config.yaml
n_layer: 12
d_model: 512
d_mlp: 4096
vocab_size: 8192
activation: "gelu"
norm: "layernorm"
norm_place: "pre"
positions: "rope"
lr_mult_o: 1.04
warmup_steps: 294
schedule: "wsd"
decay_fraction: 0.533
decay_shape: "linear"
final_lr_fraction: 0.0
MLP neurons of a small language model. Each row is named by its layer, matrix (down: output weights) and neuron, and shows model dimensions 405-500. Each number is 50 + 15 x the weight over its row's rms, rounded and kept within 0 to 99.
A block is one neuron, or neurons of one layer that tend to fire together. After each block is what it responds to, as a language model described it from the Wikipedia text at the highest values.

L6.down159:43 58 42 75 47 64 40 60 50 53 57 32 28 33 55 75 23 48 40 47 44 76 64 74 57 49 40 58 41 59 51 27 47 48 54 74 47 47 39 45 58 36 57 47 62 57 64 61 73 31 42 54 27 52 46 56 44 54 53 39 77 35 46 44 40 66 60 02 36 45 64 34 47 64 48 47 57 48 25 60 41 40 40 44 72 72 39 67 52 46 62 28 32 27 75 47
L6.down649:37 44 39 62 52 35 74 47 49 46 85 16 46 46 53 42 67 66 19 58 52 42 46 75 23 51 84 26 67 33 54 39 47 39 43 40 51 45 50 57 48 70 84 49 46 38 51 36 50 50 37 55 32 51 45 64 51 63 43 48 61 50 50 20 53 17 66 75 36 68 81 84 70 67 34 43 62 45 62 13 68 69 28 51 48 69 43 69 39 39 60 55 34 35 74 56
L6.down699:45 72 54 37 68 36 25 30 57 51 47 19 37 48 62 56 26 38 54 46 59 24 48 45 38 25 68 44 50 67 85 44 43 67 63 39 58 42 37 67 38 49 30 49 44 56 54 24 54 48 40 48 31 35 27 41 46 76 45 38 60 48 40 49 58 34 58 46 71 51 28 48 40 26 52 59 44 56 50 45 43 50 47 44 46 56 30 57 49 51 69 60 41 35 56 46
L6.down3464:44 42 51 58 30 53 37 45 69 45 39 78 31 65 68 23 48 32 63 57 58 63 44 43 75 47 35 75 43 35 30 48 46 40 66 42 38 14 58 61 42 62 64 62 74 76 69 48 48 43 39 29 42 67 55 46 47 79 64 77 53 63 61 55 74 66 49 54 17 31 33 30 62 45 38 31 58 55 33 60 47 45 30 40 63 45 42 55 46 52 47 30 59 24 37 46
Responds to: Middle hyphen tokens inside dash runs, mostly the |---| separator row under markdown table headers, also --- horizontal rules and rare hyphenated words (co-produced).

L6.down1034:59 40 45 55 61 74 46 80 63 35 53 38 59 55 36 36 55 35 49 57 57 58 53 56 53 40 64 24 56 23 26 69 55 76 59 32 62 45 58 51 31 23 32 31 78 67 49 47 54 63 45 24 69 55 61 66 16 56 45 24 47 44 59 94 32 44 32 36 49 66 55 44 63 60 52 57 31 47 45 65 82 54 43 63 73 46 41 78 65 58 42 60 43 62 26 61
L6.down1212:27 44 44 57 62 46 64 61 30 58 78 31 43 36 39 45 62 69 48 51 91 66 50 53 65 50 50 51 32 43 60 36 33 29 48 18 58 52 53 54 42 55 57 65 38 43 48 64 70 44 91 56 55 41 63 26 48 54 43 38 72 47 34 61 70 50 25 29 30 72 66 28 66 60 59 63 65 42 33 51 40 29 42 35 86 23 58 69 60 77 47 44 54 53 44 47
L6.down3148:33 23 56 51 72 65 53 62 62 45 50 49 50 59 75 51 62 40 63 53 48 44 62 52 56 17 64 31 21 60 74 32 58 59 59 25 42 48 62 56 59 63 31 54 54 41 49 47 64 56 58 60 89 46 50 31 25 66 39 44 36 47 58 77 58 66 33 35 63 17 33 54 44 61 58 62 36 56 48 60 40 49 26 33 58 37 59 66 77 62 54 55 60 54 62 40
L6.down3936:56 39 35 40 37 63 30 73 55 44 37 42 59 61 46 43 42 59 61 24 65 40 57 61 53 73 46 72 40 32 52 60 70 56 48 32 42 39 81 69 65 49 48 38 48 44 34 34 77 64 81 59 61 56 57 47 42 43 35 59 69 68 51 65 35 74 39 69 51 30 27 25 62 77 56 34 41 55 45 61 40 40 51 56 51 33 62 57 34 45 44 63 32 29 33 47
Responds to: Final pieces of verbs or nouns for ending, leaving or transitioning in biographies and histories, e.g. disband-ed, ret-ire, withdraw-al, diss-olution.

L7.down3839:47 54 60 53 39 49 71 65 77 41 34 58 63 50 63 35 34 85 51 52 69 50 70 62 90 43 51 53 54 55 55 48 62 39 60 37 52 60 51 44 48 21 79 68 40 18 51 60 49 62 28 73 49 64 29 51 56 69 45 69 72 40 43 80 72 59 35 47 50 74 61 33 46 45 49 28 58 90 54 73 35 55 53 62 61 41 57 61 60 78 54 65 65 62 77 52
Responds to: Mostly the second and later hyphens in markdown table divider rows such as |---|; also commas after job or title phrases like champion, or minister.

L2.down163:44 36 54 74 43 62 70 56 53 48 55 31 44 50 36 60 39 39 55 72 69 58 64 53 40 19 76 33 19 31 51 38 22 30 44 58 44 63 49 53 74 39 42 20 56 31 59 66 58 60 51 37 20 45 41 42 18 46 61 57 48 33 57 42 74 53 61 52 29 49 44 39 61 42 62 50 42 64 36 27 61 51 60 64 36 60 43 42 42 65 54 46 46 54 33 44
L2.down254:43 42 41 85 37 55 56 47 78 50 39 71 46 37 51 72 66 48 21 69 49 30 52 35 44 60 69 22 25 51 48 75 55 31 48 40 60 49 26 41 90 65 37 36 65 46 67 44 26 69 71 52 73 63 57 70 37 68 57 42 75 84 55 60 47 43 49 36 15 42 44 52 25 23 69 63 39 63 20 50 50 29 39 55 33 53 17 32 48 57 64 63 65 55 36 67
L2.down500:58 42 20 62 53 30 40 63 66 40 50 77 58 44 17 47 54 43 43 82 49 34 60 63 55 24 77 18 64 51 50 76 72 48 31 43 53 46 55 67 49 35 48 50 56 22 30 33 62 60 39 59 46 45 47 48 61 72 52 29 50 67 29 55 53 77 60 59 57 48 25 52 60 40 48 53 28 62 46 78 46 44 42 44 32 44 59 78 67 55 46 27 61 42 38 41
L2.down525:45 71 77 59 51 42 52 75 62 63 47 51 20 60 36 48 35 30 44 72 58 34 76 68 70 50 55 43 29 42 62 36 99 73 48 63 24 70 49 65 51 72 64 55 64 14 45 42 58 45 44 64 34 38 26 32 22 65 50 52 57 61 70 45 60 63 61 84 55 44 60 60 69 55 52 59 55 53 43 32 63 55 72 41 50 58 69 62 53 47 50 37 62 32 32 53
L2.down564:23 53 55 50 48 45 48 69 47 66 59 28 63 52 73 54 63 66 59 59 40 54 67 44 42 41 29 60 50 54 49 35 45 57 35 48 73 49 29 57 44 47 51 34 23 63 55 69 25 66 54 38 46 42 52 64 73 40 20 41 11 18 32 60 61 56 80 55 44 38 74 49 45 57 59 44 62 48 24 42 49 64 48 54 26 55 28 55 69 35 58 58 56 73 51 56
L2.down1087:48 53 34 55 49 50 63 53 46 35 58 41 16 60 52 60 46 39 77 60 21 47 63 55 54 57 72 65 65 58 35 43 52 73 68 39 55 59 52 56 48 44 94 62 46 45 46 67 56 29 30 58 51 70 49 47 43 44 63 35 73 62 54 45 86 34 56 63 62 53 46 60 80 41 66 79 27 53 61 55 39 47 40 24 24 47 47 38 60 40 56 63 48 55 51 70
L2.down1251:38 33 32 51 84 61 50 39 70 37 49 57 58 42 45 66 48 54 24 43 45 23 46 54 63 40 80 48 59 62 48 47 66 69 47 61 55 43 51 62 67 48 47 37 48 54 54 76 40 60 50 59 44 38 42 50 30 34 73 40 75 72 33 49 60 55 65 35 72 47 34 31 58 58 54 64 48 44 39 95 48 22 27 46 56 50 62 63 44 62 54 54 66 38 47 59
L2.down1523:65 32 36 34 38 35 49 31 56 38 80 48 47 72 46 50 63 52 40 44 67 33 51 63 58 80 37 53 60 58 33 46 41 31 40 76 43 53 75 28 74 52 46 26 42 60 52 42 24 48 71 49 44 81 57 58 53 45 43 34 59 79 49 35 51 54 56 53 62 50 62 35 59 67 35 21 45 55 35 44 56 52 59 61 54 47 67 50 54 55 76 46 40 73 62 44
L2.down1622:23 51 59 62 60 47 47 63 32 49 48 35 67 55 29 32 49 35 63 69 69 40 67 80 62 51 99 57 60 79 28 57 80 54 57 53 58 48 33 71 30 70 63 52 85 57 65 43 49 62 49 40 42 59 76 20 46 69 39 42 59 80 45 26 39 46 71 45 33 30 47 51 64 37 43 49 29 61 70 60 32 30 59 37 58 37 50 34 27 73 36 52 55 24 72 46
L2.down2184:67 48 57 23 39 59 46 44 51 54 59 46 30 46 49 71 42 42 68 43 30 35 48 40 59 61 32 52 11 44 32 51 27 55 63 83 39 74 44 39 72 48 48 42 66 60 49 57 62 53 45 56 61 67 48 49 12 38 47 47 65 55 40 57 69 36 39 50 28 50 63 71 40 48 34 63 51 50 66 46 52 72 68 32 41 46 43 30 57 55 41 39 46 67 31 62
L2.down2389:56 44 47 56 05 40 79 35 40 25 36 63 47 50 67 52 68 57 53 68 41 37 58 62 32 61 69 43 47 60 64 59 55 48 54 79 79 26 43 34 29 59 71 59 52 43 54 40 35 52 40 49 28 60 37 48 63 53 59 21 60 49 48 42 41 33 36 71 63 53 32 50 33 49 52 40 24 63 66 72 69 38 61 52 33 55 38 16 55 57 53 22 63 39 49 83
L2.down2424:15 46 48 29 41 46 43 47 55 52 36 74 36 50 28 48 61 50 35 51 55 31 40 53 53 96 61 30 35 59 47 98 16 68 24 72 62 45 61 55 53 35 70 20 59 44 48 43 45 62 49 59 48 62 68 32 40 55 54 43 37 60 29 42 62 36 73 62 47 61 40 59 17 41 50 68 48 45 62 58 44 40 40 37 37 57 44 56 35 48 66 33 34 54 37 58
L2.down3349:22 16 74 78 38 51 55 33 33 48 49 50 50 69 38 43 43 27 41 67 56 51 50 68 57 84 30 69 40 65 59 63 60 66 44 63 57 32 33 47 35 63 32 40 48 26 30 70 39 50 64 37 70 45 44 09 58 66 54 41 26 27 65 56 70 23 45 68 49 55 43 51 54 55 54 80 53 55 39 40 55 35 38 31 44 47 30 33 37 66 69 52 50 37 59 68
L2.down3362:56 39 28 54 47 52 54 55 64 38 55 46 57 63 43 52 48 63 51 79 60 48 65 74 56 48 72 23 55 39 35 51 25 75 45 31 55 63 71 49 70 47 21 34 49 47 54 43 53 73 49 49 48 51 70 46 40 63 52 42 58 44 41 39 69 66 49 55 58 49 46 57 42 48 54 46 29 69 55 67 62 55 35 48 60 74 46 90 20 53 60 57 62 59 44 38
L2.down3521:30 55 35 76 63 39 35 56 56 60 26 79 56 45 41 75 42 40 47 54 44 43 50 27 57 54 70 48 29 37 43 79 56 42 52 52 52 45 31 52 79 47 53 28 53 36 59 48 39 62 55 78 54 58 52 48 57 62 62 26 49 72 22 48 36 40 66 30 44 52 48 42 36 40 47 59 54 65 24 76 39 61 23 72 44 65 42 19 42 58 61 52 47 24 34 39
L2.down4052:60 25 53 43 77 64 43 57 62 63 69 58 29 45 47 64 35 83 48 38 52 57 72 72 47 52 61 38 52 44 51 80 56 46 43 95 46 42 56 53 60 64 54 50 58 48 57 53 44 62 52 25 14 61 40 47 53 47 49 61 56 42 41 44 67 42 45 65 58 47 40 64 50 56 47 62 45 50 66 48 23 35 38 51 53 53 47 69 54 42 34 62 46 53 43 60
Responds to: Word-internal or final fragments that complete an already-started word, such as Bre-wer, rel-eg-ation and Premat-ure, plus "made" after were or be.

L7.down1514:51 58 53 39 48 64 41 46 56 68 55 32 55 74 42 35 62 42 63 63 28 55 68 60 57 68 36 67 59 77 79 18 43 40 37 52 54 32 54 34 67 22 50 83 66 45 43 21 55 60 66 60 51 38 68 37 70 52 53 73 64 40 49 45 47 52 56 50 30 34 60 53 48 63 12 29 47 58 50 51 50 59 49 27 35 28 27 35 67 26 54 63 56 53 53 27
Responds to: Middle or closing word pieces that follow a short opening fragment of a split word, such as Br-ight-en, lim-ous-ine, Bl-oom-berg, Pra-gu-e, across varied topics.

L2.down70:46 78 36 44 39 26 51 45 46 65 79 50 81 64 47 50 66 35 61 43 34 56 50 65 42 50 29 72 56 48 40 56 52 59 50 74 80 39 43 42 46 21 49 85 62 55 49 33 52 33 45 46 38 43 36 72 66 65 46 30 72 47 47 33 72 48 54 34 56 67 41 77 57 30 41 65 92 27 37 33 40 45 42 30 70 50 63 63 70 50 54 72 58 26 34 44
L2.down209:37 40 38 35 42 44 31 33 33 55 62 47 72 29 65 68 51 36 54 42 55 43 32 39 45 34 69 36 46 43 47 48 17 51 63 64 71 52 29 66 50 42 49 76 44 41 62 48 14 66 32 49 61 73 39 68 13 67 45 50 51 84 19 49 44 58 41 65 31 52 49 51 63 49 49 35 49 56 47 63 50 69 55 62 70 57 53 89 40 36 41 38 44 51 49 48
L2.down211:48 82 51 58 36 62 75 49 71 32 39 34 56 39 47 39 65 42 37 77 42 52 71 67 34 62 52 51 45 28 17 62 25 53 43 67 44 64 45 57 22 44 56 55 46 30 64 53 74 38 58 47 39 22 52 71 69 63 42 37 54 54 22 37 67 63 70 57 43 43 58 54 65 67 42 63 63 50 66 51 28 48 53 43 66 49 79 51 38 58 47 54 50 56 67 48
L2.down273:76 42 53 52 90 71 53 63 44 57 37 60 78 76 52 64 60 50 53 41 48 43 53 53 31 82 50 50 39 40 62 43 24 49 50 40 52 44 46 53 54 35 56 58 70 38 48 58 44 32 74 32 39 47 50 72 59 56 53 38 37 43 86 49 55 88 58 69 51 42 47 26 57 44 56 48 12 60 75 50 56 49 32 45 67 55 52 67 91 29 29 77 84 40 41 32
L2.down464:34 47 69 69 56 68 65 85 54 72 17 45 31 42 65 54 54 63 26 34 43 11 52 34 44 91 41 52 48 43 45 40 39 59 86 07 58 36 34 41 44 58 43 40 34 50 44 59 37 26 57 44 45 39 41 38 46 42 41 63 57 60 68 46 61 40 47 29 41 21 38 54 39 62 65 31 53 67 56 57 41 41 45 73 63 70 80 51 75 48 20 68 51 66 26 69
L2.down591:69 57 42 53 48 41 22 44 36 54 35 17 46 79 32 47 30 30 42 63 39 38 39 64 08 66 43 26 26 56 28 27 22 59 63 34 65 53 23 47 15 46 64 72 39 36 68 44 72 46 54 45 50 50 29 66 44 68 68 49 33 47 35 43 49 43 45 69 63 43 56 33 69 70 43 45 28 76 52 41 72 47 61 30 46 72 34 22 43 28 77 64 79 57 72 55
L2.down811:34 36 73 95 35 65 24 74 45 62 46 52 14 36 45 41 62 42 38 47 68 44 42 79 54 52 67 40 28 66 54 55 38 54 47 45 36 88 64 58 34 48 62 37 37 53 33 62 33 52 49 51 52 44 48 39 49 45 23 33 33 51 27 49 59 30 23 48 57 32 65 61 69 58 46 14 49 60 52 30 47 65 57 70 67 50 48 63 72 43 40 16 53 34 47 61
L2.down1022:55 55 58 46 51 51 45 50 46 39 58 41 73 56 45 71 57 57 43 58 52 39 24 46 55 64 66 57 56 34 32 59 37 51 56 54 43 51 36 41 63 09 47 68 69 50 40 52 55 51 12 83 54 77 58 71 33 66 66 20 48 45 55 48 40 68 77 67 39 25 29 36 49 37 55 49 75 56 57 46 49 16 51 46 48 48 72 85 25 36 48 58 61 73 67 44
L2.down1170:72 70 85 43 25 54 33 51 41 68 30 43 42 52 30 83 65 45 40 57 50 56 40 31 30 55 45 49 45 44 42 49 43 78 66 37 57 69 51 57 47 58 61 83 48 58 37 58 56 36 54 39 18 49 42 41 54 61 45 55 32 41 44 45 34 48 50 66 33 30 27 64 34 64 63 35 73 52 70 54 55 31 53 38 53 63 49 64 67 35 52 46 87 73 50 45
L2.down1806:66 76 20 49 59 26 47 40 45 25 41 29 57 28 56 29 58 61 50 56 25 40 55 44 64 38 64 59 32 32 42 40 41 52 84 56 41 60 41 51 71 41 61 58 34 48 62 45 43 76 44 47 43 41 40 42 54 32 64 48 63 41 45 62 48 52 62 47 13 70 46 43 68 51 28 39 46 74 68 35 62 29 56 54 52 20 28 38 52 52 70 53 59 27 56 45
L2.down1977:53 62 54 61 85 67 40 52 39 38 71 49 88 64 47 62 40 54 34 66 54 55 42 40 39 45 61 42 36 71 33 68 20 54 60 64 72 43 39 59 36 45 41 42 60 31 43 57 44 48 26 45 17 48 52 63 34 53 79 39 55 60 72 71 61 42 53 51 31 46 29 16 41 38 48 44 56 38 32 46 35 85 23 65 45 46 48 48 34 57 11 30 70 35 30 38
L2.down2009:65 43 45 80 43 47 61 54 62 48 55 59 33 53 48 51 42 45 58 64 39 51 69 61 31 80 64 34 54 28 42 86 47 47 58 46 45 48 47 32 29 39 47 25 58 57 32 50 28 32 68 44 28 41 33 61 44 45 75 57 60 74 30 74 22 55 49 49 50 50 65 35 82 37 45 58 36 36 64 37 46 33 53 55 63 54 52 68 50 38 37 53 19 43 67 60
L2.down2160:48 55 33 56 61 72 48 67 49 42 47 38 36 44 42 81 52 41 27 59 58 58 46 38 40 49 40 26 42 28 41 88 20 62 36 32 45 47 31 36 32 31 59 57 53 21 56 46 39 61 60 33 51 43 31 51 47 66 72 45 66 39 61 59 72 56 59 47 27 30 57 29 49 87 45 65 55 59 60 29 63 47 36 48 48 52 80 61 36 60 49 34 75 67 47 39
L2.down3805:40 69 41 77 58 53 51 54 67 67 71 37 67 32 38 49 54 47 50 53 46 46 63 50 80 50 31 61 29 23 36 63 39 41 41 45 21 41 64 33 22 42 57 48 56 44 63 46 73 20 56 43 41 26 42 71 64 46 64 68 40 59 35 48 61 63 70 54 39 31 61 68 54 63 01 56 72 38 56 43 35 29 46 47 44 40 68 48 48 60 61 50 42 46 44 66
L2.down4009:63 66 43 82 68 48 41 69 50 48 34 28 66 65 47 36 48 16 19 60 60 46 46 49 54 43 60 49 38 47 83 45 58 67 72 53 52 74 37 46 37 34 55 68 55 17 71 33 15 44 52 81 18 33 76 63 36 55 84 67 68 40 28 57 53 67 95 45 61 61 17 45 62 33 45 51 07 39 59 48 62 53 57 75 59 63 58 59 37 37 47 54 51 76 49 47
L2.down4043:37 52 37 51 46 59 41 53 46 38 47 64 62 27 70 10 69 54 54 47 53 51 38 65 61 63 46 35 51 45 43 49 68 59 44 48 63 46 40 34 38 60 28 32 43 29 47 59 26 57 39 47 49 55 67 44 69 37 69 32 60 88 15 45 40 67 57 53 48 42 38 33 47 50 61 39 59 42 86 27 36 64 55 54 25 54 58 72 48 59 32 59 74 21 62 42
Responds to: Hyphen and dash tokens, mainly the dashes in markdown table separator rows (|---|), also hyphens in compounds (co-founder, play-off) and score dashes (4-0, 2–2).

L7.down2239:16 58 44 99 33 28 54 70 58 41 59 39 62 40 54 26 68 28 30 39 42 46 46 57 43 30 49 64 27 12 19 71 08 51 36 48 57 44 33 56 53 54 53 73 64 61 47 33 52 49 56 44 38 43 59 25 60 61 41 88 32 37 50 44 42 25 65 22 50 41 58 55 55 66 63 77 86 40 58 45 45 41 64 77 88 42 56 76 24 72 49 38 40 63 33 62
Responds to: Words that set up a pair or comparison before a noun phrase, chiefly both, plus between, more, only and other, as in "for both internet and…".

L2.down190:35 63 69 58 31 75 42 41 48 60 45 13 57 44 59 56 77 37 43 58 49 53 37 50 46 60 79 39 65 42 56 49 39 45 51 40 48 42 43 56 68 41 35 34 31 67 47 46 72 55 67 48 70 71 38 53 31 20 41 63 60 55 32 76 83 54 39 99 70 15 53 14 54 63 05 58 50 47 47 48 33 92 29 48 50 19 49 55 46 46 50 41 78 49 62 54
L2.down535:58 50 77 64 66 38 45 48 69 63 67 60 46 67 41 53 36 59 68 41 48 66 53 40 69 46 58 41 18 35 20 46 78 49 45 40 60 52 59 48 54 61 41 47 38 58 39 41 62 63 57 57 63 70 56 44 58 91 69 11 70 40 49 33 49 67 54 79 44 53 52 44 50 41 54 28 49 43 45 51 27 70 99 38 53 33 46 76 69 59 61 32 38 42 30 64
L2.down603:33 70 77 50 72 38 33 47 46 29 63 33 40 26 36 66 43 48 56 52 34 25 46 39 69 26 49 26 49 53 59 28 33 59 68 57 74 66 37 60 50 61 42 72 47 51 54 55 31 44 45 41 58 54 60 54 20 28 58 39 60 70 45 77 60 44 46 26 44 57 39 16 81 71 41 21 31 45 34 51 47 60 63 50 45 68 40 53 52 38 61 70 70 50 57 46
L2.down979:46 68 90 71 48 32 39 69 47 45 44 61 78 65 53 20 52 63 39 13 49 62 18 59 84 47 68 44 49 38 69 80 42 54 39 45 38 43 63 40 72 58 42 72 52 63 28 42 70 56 30 34 61 54 43 59 25 63 50 50 48 64 53 39 40 55 64 51 52 33 62 49 73 31 28 64 77 53 43 61 30 47 69 60 80 48 72 52 76 67 60 62 65 61 57 67
L2.down1379:34 37 60 55 40 64 52 65 39 47 81 44 59 75 39 50 78 63 39 42 38 49 37 54 55 56 73 31 75 55 72 56 00 49 57 66 46 66 41 40 50 78 44 45 68 54 49 30 50 47 57 66 53 51 56 55 52 46 46 58 68 53 38 51 38 58 56 35 45 18 52 58 56 56 29 53 50 41 30 33 60 30 69 46 36 33 43 47 49 48 49 50 52 69 31 74
L2.down1415:58 64 33 54 31 42 43 50 60 33 35 35 49 56 70 55 26 69 73 38 55 43 38 30 62 42 59 75 36 62 64 58 46 37 56 63 57 35 50 68 46 49 68 41 26 28 67 48 46 45 43 20 31 29 56 62 42 71 54 57 43 52 41 52 52 40 55 34 48 65 35 29 66 48 58 66 63 37 56 66 56 42 31 29 65 43 53 43 46 63 53 41 53 45 48 51
L2.down1653:41 56 57 46 34 60 64 42 32 50 32 46 39 54 51 33 62 56 48 51 56 54 55 37 42 61 89 45 61 40 23 67 21 73 71 60 78 56 45 55 41 38 28 65 34 61 45 40 54 53 42 58 26 50 43 65 50 85 61 38 61 79 34 59 60 43 54 33 45 48 59 50 51 52 72 43 41 59 34 32 34 70 73 51 81 42 53 77 61 71 24 40 59 44 26 87
L2.down1851:27 50 30 31 30 38 40 56 62 37 46 37 28 52 66 41 57 44 36 42 44 61 57 70 65 37 67 37 62 48 50 75 52 24 67 20 61 49 56 25 56 18 62 41 56 65 54 27 74 69 36 40 67 48 44 55 49 40 33 62 82 75 71 58 54 65 65 47 53 55 69 35 23 46 59 63 47 71 38 36 82 49 53 52 45 61 57 92 70 55 55 40 53 51 25 67
L2.down2429:43 19 67 75 42 51 54 46 33 21 34 20 21 79 58 78 67 58 43 51 49 80 35 52 43 36 45 57 38 56 65 26 24 45 55 63 75 46 42 60 59 63 71 34 33 62 52 64 47 61 64 69 47 26 90 39 65 68 53 61 65 49 28 49 50 59 70 67 54 65 37 23 44 46 19 43 47 61 59 49 46 61 28 47 30 33 27 43 56 73 66 45 42 64 69 59
L2.down2444:60 54 77 76 60 81 73 49 56 51 15 41 20 75 44 60 47 51 22 41 49 34 13 29 21 69 48 45 78 50 51 43 25 43 41 54 54 51 72 57 45 44 41 52 65 43 44 63 43 71 25 39 61 36 61 70 69 41 47 35 55 40 79 62 46 59 45 51 33 64 52 29 54 34 47 47 35 29 58 59 48 63 44 41 60 54 65 44 56 69 47 45 58 29 48 48
L2.down2488:29 30 89 50 57 22 44 58 40 27 77 68 73 48 63 37 62 41 62 28 37 56 82 70 62 48 56 85 40 52 41 52 43 64 18 49 71 64 19 45 58 50 38 32 44 62 41 62 49 82 50 50 86 54 69 68 51 47 58 29 40 75 28 58 56 56 17 68 66 42 42 56 49 65 50 71 46 35 65 41 61 53 54 52 61 45 30 50 68 22 50 41 52 41 63 50
L2.down2580:50 51 45 38 40 46 46 64 36 30 50 53 50 47 36 55 35 37 47 19 35 36 63 92 59 67 48 31 53 53 39 47 76 46 42 43 60 23 78 44 57 68 41 49 56 87 40 64 50 64 64 47 73 70 50 47 24 58 35 58 77 55 39 46 67 55 59 31 56 52 35 42 42 39 53 55 60 71 59 70 52 26 51 44 63 43 47 61 45 46 54 56 33 87 36 49
L2.down3142:51 50 43 74 49 58 71 48 48 57 48 49 32 41 67 62 39 51 55 56 44 50 53 66 66 43 52 42 53 45 44 49 64 50 37 66 33 43 56 49 52 40 32 46 55 67 70 84 74 61 45 50 73 45 43 67 66 13 43 45 56 59 42 42 12 54 64 40 38 30 49 41 58 47 63 27 73 62 36 52 54 41 56 54 33 58 68 44 66 62 62 45 81 65 60 47
L2.down3443:32 53 51 52 51 55 51 52 67 48 45 44 46 40 51 25 64 51 54 43 79 35 56 50 35 42 77 50 50 64 52 45 40 37 62 62 61 36 22 45 67 61 48 43 43 34 70 59 36 61 51 30 53 83 61 40 53 53 48 55 31 48 60 46 58 38 56 76 31 31 49 41 27 50 37 62 56 42 35 65 59 37 52 55 40 30 42 40 62 38 70 71 49 21 48 47
L2.down3666:37 42 61 42 55 41 41 34 42 90 38 23 51 34 39 44 61 39 76 63 69 51 48 17 52 58 46 65 79 54 54 30 38 56 41 40 71 69 60 86 32 67 54 43 47 62 45 58 57 54 52 25 39 19 53 19 30 44 31 46 45 36 39 46 63 59 50 41 43 45 64 18 72 53 30 42 55 35 45 55 65 50 39 44 26 52 57 39 39 54 57 44 15 58 52 60
L2.down4078:50 72 74 54 30 42 15 62 70 39 46 73 56 37 35 41 62 17 33 46 43 36 71 73 85 87 69 45 71 43 63 52 32 81 37 72 15 67 62 50 42 78 43 62 18 45 44 46 57 55 42 44 72 77 31 71 40 63 65 80 34 86 45 64 41 71 58 67 37 47 35 76 56 51 56 59 55 65 42 60 25 52 67 38 28 37 33 49 60 43 49 59 59 31 49 62
Responds to: Ends of words expressing division, pairing or comparison, such as neither, between, both and fewer, plus suffixes of other split adjectives like cultured and bundled.